config.yaml
num_attention_heads: 3
num_key_value_heads: 3
head_dim: 128
tie_word_embeddings: true
init_std_qkv: 0.0312
optimizer: "muon_variant"
lr_mult_o: 3.0
lr_head: 0.00594
schedule: "wsd"
doc_mask: true
MLP neurons of a small language model. Each row is named by its layer, matrix (up: input weights) and neuron, and shows model dimensions 128-223. Each number is 128 + 32 x the weight over its row's rms, rounded and kept within 0 to 255. Numbers have three digits each.
A block is one neuron, or neurons of one layer that tend to fire together. After each block is what it responds to, as a language model described it from the Wikipedia text at the highest values.

L5.up386:089097140141095096109145161084114142126058177147155098106058140143100129101079117138178190133144183146136098132106102162087160136175093143195106126139152113127100159138115134179082122132113163142107087088137065136114103126148132097132131172092173075143134136119178138161084180158170096049
L5.up508:093115120159036117158117195083128127186124118142089138106111112126077169134062164140109115095106118183185138122177144130159108153133139110186110124092112129118170117092080095168100106105138141143130144142113061138129121120148085151159109177144152074126140137129153118118141120092162171101
L5.up762:132106090127094143129124183062115145147184125170127163132102106148093143097146139094125133152165127133141129178102221103130136154136082139148126112121114118101161097119140075152116168104123154168138168153127085107112093072114124136154081147088108144091166167075131106201091154190146101126
L5.up896:105106030134155175160112157101143154137139136140142130128164141145138115114173157119121119118090124139103133111058137133100062158118156076162149105118091159160122147130163115108164133157100173175088063138133148109108068116078116085101106184180110092092135104124141181086178088172174123171
Month and word-ending tokens

L5.up142:113151155204126104144132102151095125137088133156165142118121119128144150163061162151106141120167130153147104101110113134141144091131097089182110208153142118116072119123130156122142078119098112130128144147199149151136127080148132130096109142096158139168124146165153089149140111150116079175
L5.up165:083117200143110153099132202084114149171129175079141146140153165125129147240178208153155139092074153111134105194121120155127120115113087164100130121166155122117062108171162188091127115104111168096104178079140061134076122124124139101125123097126170137136145046117131126096155149157124070090
L5.up393:140108133170091110094137179142157117175095166095109214141104110151118133118131098160122180105133081132176135091126133139158113125152136058100109167107100109146111116135128168131154122131147157142088139103198156158131121105142152051110166068099121102120174114147157163115087137142101089106
L5.up850:132240112148104128088132139137106108153122120091115079124056149163145171118120096159103181100123110108138085087134150124135169153169065153162178147134066125123140057157100083146126129103157198113141189141163139092085069126128189094134099152113081080099134116177151208113151056126189134062
Infobox and table field separators

L5.up364:150143113154147133115129069160169139093122120143119155143127129168175126118113112132120133091066213148102184109072104131092152128131086156100142174130058140106051155173162115120090143151162087098072123131116142105122119135139126112118166186074100083107180104069085172110119106113136102109
L5.up519:179164124098138093121105142155126138158125127139099120098112155137128163109185068142106125052086166127185157075166130151126093147118113066143122112137093084117073139120133208104076169132092150153131138097070136145134135137084139171125163157136101141113154108116102158178144149093169106152
L5.up643:114112115109086078148082101099082122134136114173117182158129140138105144067108102153106144136146146127128168100052130095108130106117142082130234127158164144076127142168128119138078151124109117129152135201111151149149101124147162125123120124125119116082134139080171159036145121100122116082
L5.up704:095104085162132129143141128145129143081058091121209121129098141087107156095131115092135159116136097116163123119079146129090168156131156078079101111096143106126164127168158148117111111157091080150158146175074125126140126135130096130124078157100093134105136116086081157112210101130127109106
Surname-internal word pieces

L5.up3:102080107136143153097146158142098133139107150131128135072119141066178064166138119169165127096128129115210112062106180108092124155171140160191129149114125112112128133089149112126121158159195183142139122099107085075140130115157102166110124123151135076117115144098133157099124170166159188089
L5.up35:144097147125141144150192130094083194079195093130121167178119140135121094118162166128126204151077059118148153099062127132149128157161197155125152135094143122152148118096089178125149206159184097111170139104125108135146106113091159135102133097194129110124138162128164132083183101108169102095
L5.up113:149124088160139148098155172132159127072152103115173175082105059094091161139135130161135137154121121120158115098087170165091126201168125176159133120154166075108137115120135177102069101092130094110174174146097142162140137143112099152086140151105185101127167187100123126087178114172141167119
L5.up681:077144099178141126072090118120069157112186181159135109050107110135145137119095127080114176096157167088106168105123128203114141181118142180153197154059127155163070079097160154147152186168105115136123097108119124127130129199117206154088127191133113174078153138107102158111136130135113153134
Clause-opening subordinators

L6.up36:134129080099178150116101126150216106157163151156106110170145097149118099157099136200164121129100153139142119164108086118085147123152135173132126160197077159123140225111165159125153083144132203122171127089110166143148127101152150158110112160155156125151119197094099082136084126151108124072
L6.up160:082089122146163061118173144146197096149146109152125172174089154137134135150117190176080141146112089061135119090137119134118122089171120093145131113100101135111099128136099082116145098161143156124141172139133099122083073183139094176147134086097073110158124124125168149072125048113096163145
L6.up238:072151129129093157134123152174149139130143145163095149145127086118165108108114105185122084166176136118047186122166084159120148136143119107159178140154134114146094130153073065130143125123200143061146145148169164086153152145154089144191107161136143143123135158131113135122145128197135070049
L6.up329:157116122159119184102084173136117149132059182120134109148080111103128127098142080095093129144117117032083168081134096195097151158105177125143215127181175060077066180150111124204113185161133106159136121167132152149118127082131071114132168100059142112136169127162145133186137128098096133157
L6.up371:106119078073117124095170151123107098114076154154168154118110150153106113138093089182082152130090174111102083163166118125197109123113115098138175082102114152143162139110081128142066120062121115140174112115132116156164093167175087160092142186095059121148119158112099116150200129127166204141
L6.up384:130179120155105139160084148125093080123113144107181110086122115146072169091122143116137218107096177131081117076163086170118148196110101093151110173161150118120089117164151082104147137168123122080088176089156110138158099135113173146081101121139150105097123125109144167103114190115116074163
L6.up399:092110138143106112106061131139144116099124156102110160095112169143071135056100161116144135156084090089111064162166095111153141154076149108170140120140113106148164163181145136088119124117193155177206169161056129128158106092110110128137134155158127156072160100143104087149139037086078166116
L6.up459:147142119116142147068059041144186122114163112115121085098120143157200109114112123154107152075123094120123157172114103168081215083124083121186116098126119105111141177122148139117121136146151085058155131170238195131121131192121161139125159165133144133103132171080111132091138122117122119119
L6.up516:078132123159137179103110101063128082064135168154100117095101105108141145102113112157086112085117098137134125169175175123160164168093109144133125178078117158152085145126057131127124177115123140110127139101167127130171143145110119149070167135113147175190128163157084153077123129170097179094
L6.up543:109105075128082188126172153114102107133116110087162150082107119090185113119124117149116153126162178178188155129147086160102146122164010170165119061133144103138140127099186076188053121112101160169135102148157110152151137125134124116096096103160097159101069167101156160164162129101146096122
L6.up547:150089087109152160137096138126085116114141153155124098119115113114092119130147136086175141133201121165114109160203150139147096119100127163116078111122162111102090121149164159062175064169185055077133116081136098164175110184116119129089148107124113130110090145110173096171161114147173135181
L6.up561:132122078169088133081140126150124132160142116146137074141197114163048030180090115096132089135153157161149090122136119205128088088130075188142178096137095122124113102139135164109155111114155116125125101154152118103107099141131126108102081072121104184132152176129164167075089131155087126107
L6.up685:146080098119091098142154096128114105085174142163155103178143146130134127158181128177103129087129170104124136166199124155076097130095086132090073178178131087086085202141133138166159123030145147066163159136130104112101142098150103166150092110134141085144115127129108138106065119093116098139
L6.up714:122183107133127115111147142135160178133132126198099144095086126101139094146133140161160101140170115124095062009168113126172133147128098164109113064143114146127108139057102125093078112081128194160125161157109085087164132118092151097053145126144127122140114134160135141160144165115123108175
L6.up736:149121099115144133134086133049185075106145124131163155153142139173117121140102197119136181129120111145158094104144083089117143121192145141104068135105125199125124149084112075078116152136147134183122097153158127099124087138133129153120120109134106098125148079172191108178149159085106085112
L6.up777:099101081126103158083124167171060040147180144161100154106111128119104122132097133117116125131103157091109091058157085152063168124139195150107158052208147104128104145094159139116134181110195153143120105113169118119143123093114143090097114103059081118094144132100099104163125096147049191076
Track times and infobox pieces

L6.up219:138161127132132120124163070094129098145122158122124104075093109119121092136176151158165129105078093150133163136127178183165189093152130103107154086083134111126129115168113132089120058178109117150096183165151122130106134083184115135132162127109057096087102145137138155169131196115117156109
L6.up319:100120129170191093129114099164118151099126144122100133118108064162122095135134128134116177125114153118132159121103183060120133126050131138061117173157098163120131129166114129116108162087140100126147224141166145171075133140134122157125143132157157106108179058038106150138119156110158131163
L6.up447:136124146231153114101092085140088147085185101176050102119107109164130131118170131198159120141128079131142058145128100149132096139146155126152140111104124099118109157168134098095120103133151130087129155129071085081127122160126107081150133123134202136121085120145168109166119074111124147176
L6.up472:177181083160126167162110124176110163097169124145129075114140140139104126128115115163116139166136182150170138113084132043135151141120070168088105203110066140144159127107066130111170126124042122156086139154068205086124140135105085159112163157164085097123102191156105069099185115119157109120
L6.up627:140143114192161146159129069086158119157143143135110156164091125100078134123097148172140104089181094133116120216041179104125121149117093159183107112085079092146141136179110150089106163147150153156091127105084099126161123167141138120084122118161104126124178091187176190174119108127108095121
L6.up633:159136124121136070125137128127112125129132166092146159097141074110076154103141151124128173101157206101089079079164196190089112135105105120167172074152124189176110134210088141135050091114160141129120190178106133134127111073120071068150162121150138133082139084097114118137155120077150117082
L6.up655:097134162100118088105094194120100086130087160200101080170143134159091085141109139131077172131120164107115074130181104096122092096073174133143118160146115168083112099146164140178114076130061124108150136096104095111123120101077092083142136170109104132125147155130131194187101131146151088178
L6.up707:062070132141161081157080098108081192115121061163118145109154053102133121151079136167159161134107156132174160118082145107116176163140097145097140081151121107131129166137092075171136107129117122073180129155170081164120133114121193123133166108125209100155104146111084092106145126110169115175
L6.up711:086033171119094134158137138108152162119193098216116149073126184085091124116115099197113150157147112107132102124095114086105114134094110105137179107111078150150116128208178139155142082089107150163125154123130133115129109121112112133107144167131114134133161133079147164190117050115171108177
L6.up732:136133081123170070110095160134098112133180101052091104120123151135117100088079149128087120075162106091125121154161088124125114110146113128138106179177057168125078100151108163138152094101090141164112107122139124076124149172164102112104111149127086107183153136136170156127030141130124099115
L6.up735:115165182084104132134128092124106137111206141167096171109151151120153181129134122095131143134156118087103133082147146140078125121131160124122134143128040135123123180120174106205103185084144142130117119117167102142103083084159114140097165095103191168180151166132192125135124142088156083135
L6.up744:139134135094105132121160116069154117131157136136113182127136118099109107118134099135083116103116149156126089176077166118129144198152131128134112118113142179092133172197117215119033102080074130173133159169147110096185093102150087051055129119172166063134106108088108177104119066103175148110
L6.up781:117127134136171111125160165137147068141147101149109159104080102090203157154136166148106134127120158148179058140153098097134140157180145107100079075111167063153124116103143140110115131075162141140117106101155152105126097090167112105127138192128128127106141137113133137182130138148147086117
L6.up798:088124140066157152154131101125179125108082124125180154158081162141139174132143109059105153146117089142115163139143123161155144132162124131085081147125140118109132152114135216138112055157132182115071148122113157125138113119155151140102155090170114139184129143114114182131097137112109166116
L6.up805:115109077154145065147167078172148146107122115130146170119189171141178111144128089123118130109147172136129156133095125157125129102107218154114085127092157131152135191136137085128105168126106129067141111180094094116119092109128126134098141175115107152166148147134104158083174105081121137183
L6.up819:061067130120156163111096139100133094117150133089110120111120147115147115116089165178144170134121167179183084114127130133106114178144157135084158125124117164152129109188076118159152112177112117109086112141144132138132081132080132123099129134124120161152123183141132173152171147068075169103
Mid-word proper-name fragments

L10.up772:129119189076157111116112081096138097100125155138088160129120126115092115176146096125080166101064128135111174144157103144091093122151126087117157158111128106094116187096176059161137117072142128209125144137126161164105116056085131127141081099165123118188111112176083189144183184125105105144
Second piece of capitalized names

L10.up791:134177074137119195146101122084122075146177136110128092058118105119069111098159113151149149089120096146080117161151124167112091118098155133144148142148063126147121132120162071106150108097102178107127109096145088191135091189139159126149191150066154115116123129170123195119141144099147122046
Clause-opening connectors

L5.up486:159155106081128123078133140187127117155148171147152136153131084120125064137118079105082096097126141202154133118098117146126157074179158126109213151179129124143140092131134159130167128135116077159054134116143140109105105126108110142115087130203108113112175122133109119116140097109093075109
L5.up518:098150118123140077134147110134143137068101188139101106107111151103178095067165099104082151032096224122158157161121147197092117118103130152114148101124165145097135121155179119114138074158103156150136164100112173140143129078143122099136136083168106131100184108139127108166080172127109162169
L5.up668:090118088167188162086149166093190119169177152106124067119134171099133123075135145153113156091089145106116108122095098100122176171099122092186145168137153071094100144113115173167178122111140121131122124121114181095071110158159072151151124166141140100124188070124121131161100153235152085057
L5.up911:086150121176145156137079116105138163140143112136115075076133129091153168104093098152111078140113143053125128154097165109110148090161131098121106106165153199140177114124104080106138113111102164107141146125171180144124110139136140118077060107068176131139151097152131083188052182132160143132
Word-initial fragments, open parentheses

L10.up295:140085098170125139076154070121152130141176185141167150116102126132161068110147151128116120128124078115117115167130095110104108141082159143167112157160154121062138151167155146102073087070105107141178100082163196164067154123172132164077096115154160158101153089147161113098092161169153155154
Parenthetical qualifiers and dates

L6.up93:055128118131157123101158166182126171128094120071120070122160181147168104159074041107137084129140095106155128176145105167107159099152141168118076128138093105118099186157122141103122123097134108145087150105141174117201110100119096096121149158109176140085110058108142113156083201080155174083
L6.up94:061095078141098145147163115115122174148083171122092137091118168132071095109107094144133170098127072156148157182111137103167195096153131113117109150077111197144175044131115141160105172177121144130102150129154158163120052127075109122126101169130179186096107164159085142150135151065142171127
L6.up129:107149087111140181114192144135126166090155090069163145146161129122125208096108090089100136078116139115107165165116145092164101139165106208170090166151112081115088096115123064159061168186119148107093161098146153132122105163118156119105156149169154082132145144108147150164076067107129106156
L6.up148:150086189078109113133199185115068118145156159165135173122111077087124098158161105083116070094126121131123164140121117148114162148097062129144075109148122139118091122128156147163117130082101148108054127162160149093097139198080145102152165167149132115106092087153047188145082134129118127078
L6.up366:143137070148134159092073172094105124147150110137103189100137109088125171108139154175116192132132116162099082098141099138078109188146087124123170145111135184129113083148137113113162092093119156116123043118080077152175153192137129063118128192169153151110156170086133138104129078080115152095
L6.up370:129162160162131212138108148061098119107118115139078073164054059055130130148148117154145122177115138143113143121148122108075142134147100178141145124111107096138136115096110144146101127137127162210106110108122062094192138080152074166106163156153139111087102154120122190141147141102087223150
L6.up383:113174169123169145128076120148107104126137123132107092165121121168135147126120155140111130072149114101138128117170114149173116063121135088122181105063116168109142114112118117171110062091139125157172113155130129146106088168138130109127149110094145127138096160173125128107160139130118092149
L6.up480:085147131130143121101119197149152165160164130138184097078122170093141148105106108141115103104140116197114143136115130151132118105168130150113093136132142188152064090176175134168116120069148151171108117138138101155185144161139156064104186127114182172113120126053120061139161132079107137141
L6.up589:162123168153110098079081128134096091165150119158084150105145178103191126178125153121133151166086071141167124117076129113162140138183095138143134184147112117096095097195137105150128156101114121160104166136101057047115172134061146099123180138104133135138122131150134130140117095145156141157
L6.up592:120170156132132121127164093105138106139135179161135102165137135149143095140102185160140130082148100132179134112145125147126173117163061069146169097120128135128093095199071117079120163113145143103053092128114126152148132160070156142141140186112127116147165113080156117166131103086137059138
L6.up611:121163119140156143091161143120153166132168163143113108114148167177169194104142061166122141094092065091074104184105121126098210084149118112120097148143112153085136156165101075082095130125150152175074086105118051164118089148128098062168145149123168083134134115084196164148116135069156148119
L6.up752:128126133158109128092134123142117054067119127159130091097089147182121110134144162170102147150160109192147116160112147121136110094130121143190122171204153149156123105137076152098120136070166085069103094145069110146157111092135125152064159166164109171093127195122156154199131107156158141146
L6.up773:126170149037116162108158119078168135169120130175104140124135122117089152191122120136082156084119095099129136153111055140129153150149138103128137159130161130103085123180132061076123102157148127106107092144076144124130112122088159120157130130210111151090117160075182153175126125165086102160
L6.up904:111116209137101121129179071115157118192176165157154091122071127072172182056157151116106119069107093132164145143174143124107098142123096131146156134110109163100098101076133145113123119158145111066127081142154137100086100143078113105132167161131087154098134125110156139094131096090126114141
L6.up955:117133178111133131102208120132092164148131171087110122179081102164145175121159171135142116151166152118162092120102093130076124109159110095128093136168154193110154113131129090120113118129139196128138170182134193176130131094090122075163129155108119112116072168104109147178155151104135138169
L6.up958:048116142148110123113119140145133092164141140131143104086190141118135144132216132199078172083191124161140142073148094125101115197202094129116171095088104108134140096190120146097151089082109164125155100135108142111167158064067118138157154132092159140093136107122108174165119109105150137134
Sentence-opening adverbial endings

L6.up82:108116098170115138138113097157131096171169142078165080139086128126167120073100127119097076085110139148158198112113118136092219107167175107137062126145096102138149161115098132173156173148155116088126144055128108128121114133117169180097151152128159143152120082106133133149164118114178110048
L6.up161:109129116167141158123132128165173126141176182106090068157183073146087114137117125098134125070082123106131172114113188087129140112149143138206087144082152109109126098148179139083159137129173131107169137112102157186136107105110110177119203084108105102103154060181169118120092132140145159139
L6.up178:108100183160127131139166167153094192129206161162060111142070097129073119123141108145134091156118185077126112112136092086087124138098057177157103112145156118187112053150108145087091091122079165105164094060127103154099157085079118126173113141149153094123163104125213115150125075119145163150
L6.up209:144164153111155173128191144104116137116144080085086096107117134097082107132108144146122078077191174156156092139086143089096112080144120149150091144117120129179158114149174143125162141111126123108135130156174099083157079131143188130125177116069136140093216118152165086118066135084110113115
L6.up229:169143120152130095126127097166137141140136091152158095070127132153123073120151124133151129124109142059174121138141118059137099156160061154149170114138167134119152138094144133086127167076120156126175101101118096108100106119124159149164099078114149158169136136158151078168096138139125208182
L6.up290:086177168179139073070156132146144129162104148102151118090152174134197083140103147079118113138145145117080191097141069118088168156102138120169100114139119148132147142122141094155191113108136121096101120130151169119143068142064117211113118159062140160061121081105096121168117173191105156107
L6.up338:070156068137182187151119114139165144178178171095095046114120126088137146146222127126136123169154100125125158144175148137160093107083110111163139159147144161092077121102108080126124091103155156115120171133112168161115072140174098132119117104098194167119122085139110126174041168131138103108
L6.up341:066162122132140207129124116102135156112120095170090091105148125132151079163146153178193156131188058148150147120123178203095166127117123151167162088117132067119106209098152127102145117134138147095123156095139066148144142114159066131131132093132121135101138133196179147102174128100123072123
L6.up443:142105128063179113130143153149136073123171160128106127133132167158143093032143148172099092121120100129169122183146163071094092113109153126132093125103115099155157143147125133103087145116155161112164157115170142147130161180113091115094113114179098173193093100140173207121129176097138126160
L6.up457:105095194189128141148156092151134155178140151110125132126069090169114169147165119175116155127127136109100133122133127126186102126169071098187109155134163115170145109078067113123134083080203149114110133117151065114136169129156160129041111138108217086158200159180109134118121146113157187079
L6.up500:136158108152148135128210099144149120171136145153131099168172175163034117146137136168130137124078063189109106158073120159119115126103144108101154191104178133055121150141151158100128173125138142133088128131147162126126150107154080121153120121150152091116153127089079164104125154133127066103
L6.up712:122129073173090151104096120120197115180142159126108098119135114082136106141137133121162115124077160174071104105141177180150169116108147174126097104097132078138140148151165095174113121129147113141094190110175184152168102150094119130111238098098112106099183106105156175132147104136122106132
L6.up723:121101133179145170124136127126112086137159134094151101120111164118177125156136136164115119166111070131134122169097110103095089185141155184154075135118182153098084096027165162155138099126171163152095123094139072165135108089122149135150118108082108168132112151154089150192145150073135113124
L6.up821:076157080151137125092138131101128108127161095164150199124133166143165092141114059120154132067198218089136124084136134104109134088113142145158137162122134074121165146129135174125084120133154144137138139072117128073179124140122194143060179110091138114075151076120100141077197155136156140116
L6.up832:106080051129188151137159132136065142163140086093165146123093146102097119143118060155083110056152165098091131114180112097090106107157190101081106104180141124117142159120081094173139149077161172095116130139131114135115075106102133131112121071105115146112132116156158177072161123154135175090
L6.up938:116094100126190175089148148161113103106189132164105176186079132141160085075149056172073124134143144116136131112133147135188128159182150148124101149073130123164136133113126175148188128110109042131158100108132158148027165093127090131076145102139152174123124099133176113075102143122156148150
Opening parenthesis after names

L10.up302:112121162193064100089108088176096141130122110150107155125147117126139146071136104091125111100126120110132173105140118126115071152059079116100107169137148160160145153102100176111112121178121178148116151181115146153125111149141150068129111126123227133113100159173130104123099126103140165161
Mid-word subword fragments

L6.up2:091111141186086126114129160119152079154151147078106136138105125166086102204170151199126176149127094134116127137035168123140104155140084150099109139166152151106134165111153117158138123054077143119147188162164132136081153140087146072099127115158164173160167157140123133122175143149168081062
L6.up46:120137088160153149095177181176149131131121059120152132092107113141124142118136129120072101113096097104103135147122165124148146171113174187148135154170162107183110157158125135131142143129126134135153107088147106107139133131109119148110115138114074095138132099141087131094106139131190103088
L6.up124:096152184141075087149077131123131104074105117180127109149072118195146163165176077110125153112075069130085132052064153072079165116091179137163179209134177160130173132109083095208124152140155174111115172147131094167109082113151105059105148141134154114113131131127143131127157107092090111078
L6.up241:108128147171178110153099130156164122154177085086103157097106124113162175153114084134122081101074169125133107102087092084095122178109106102128141161169108140148148085089142137068130121120118062147169175131098078089150091169117183078121147093138095113064128108145139123095117105131102150156
L6.up309:104126141089059117087079142109188170122160097101088140099132101185184149089115144116137155164129107113104157073182152148108114139062143089096162117116137122155132093130162131124106082124086152097129058148122114125131082182159152143144135156171115104153181110126082175165112118173138140139
L6.up312:117187112161161098127113125097193115092133177099067137159096144098107146200153150124129138161105128094103120027217155126142087138128114192145171174125154128102129132080135119184147044123151127154139133167158157088125156069147165127100129141167184116110131122133082133118165112099146126127
L6.up467:119165170194176140128103123162158160123114113059151122083090111150095127101131167174121158162118140086128139147114135170135107164128152088118101170177116185142069168162098086206115086133087171172165107185145139158114112083169076048118119058139138138087078085133107111073131091129187093158
L6.up485:156141126164105070160144167145116089179156129141134152157129100143067163111138054167136143074205114141145149065137165099078116104107117092086125122157167082124184121134124113111093126098116110078161164128124167137125117126130162115136091144095155168120125106103142115045156071121177089158
L6.up513:108113122117182136131093128129131135137153151124213131127125163089149116120067083135109106130108203114126175154166121121148083123127149149143119152157106164117146125041148120198156100149142147080121125101082109110101152130140072089101131098214109169084137157139141098104108105162165073142
L6.up645:065167188069108166127079129164147113138147144166108153107114121059137127125148134148098172121087110078128174121116145134121112068105091139175176078225136179178136186143141078120147094087098152157139073130118123159109076157140101126101159080159154107140105167087119155124108156142124189097
L6.up680:091177126102110135105079104130124122119158125109133097166089149169118072217086097157081081098094130121150167124135161166141149134084152121215083138142114149102165170113043148160113149105113126153092078091135110093148132115130166086108129107170184156106146135127129111115161117080190066203
L6.up839:065161172159091108112081144128165232152136108132117084101194122124115131137161140119061170141148077064115134113141156158058128153067113127161074165146070136126109093117108131082137147171082113129151135117146144132172077105139121079175104091080151143109113123205091154111108182117121150114
L6.up886:053138123148073109135098136136131096118106116118155170156138144154128151126220089131116131112085116145138069121098149161144139114094145174108170163162236186080160116117176128179147145058097125157140169086096152112146101103092151063114182134114158061125149076092089141104129114140128103131
L6.up892:142138156121122095169122094133130103106172130100146134173101130108143185127156167141123148141104121161160155223183107136119109142076085180165162134119157077092081169077089095134109183156100115152117154081159132158121140090119123120110182151104087143075141092088151099133144181071157114136
L6.up900:117109127071087060120124157127127074181160130106122093152111170125096193184120171142202093116091114090117176124093077146150134221147165095096086146134115111123111185213083073097173132075089102142159132093148177143132130134115128116102165138223095122073116163071211144112138130144102133118
L6.up909:110112172129142161137148158174129133118158115097159121151112189159137092130062127190096162188073177121147122144144176117082084142152111182105135080148163127108145119115133114183209123075097121087106155124157113145139076158089032118152171112112159164075121142106101150052106115121172098109
Infobox dashes and "reg"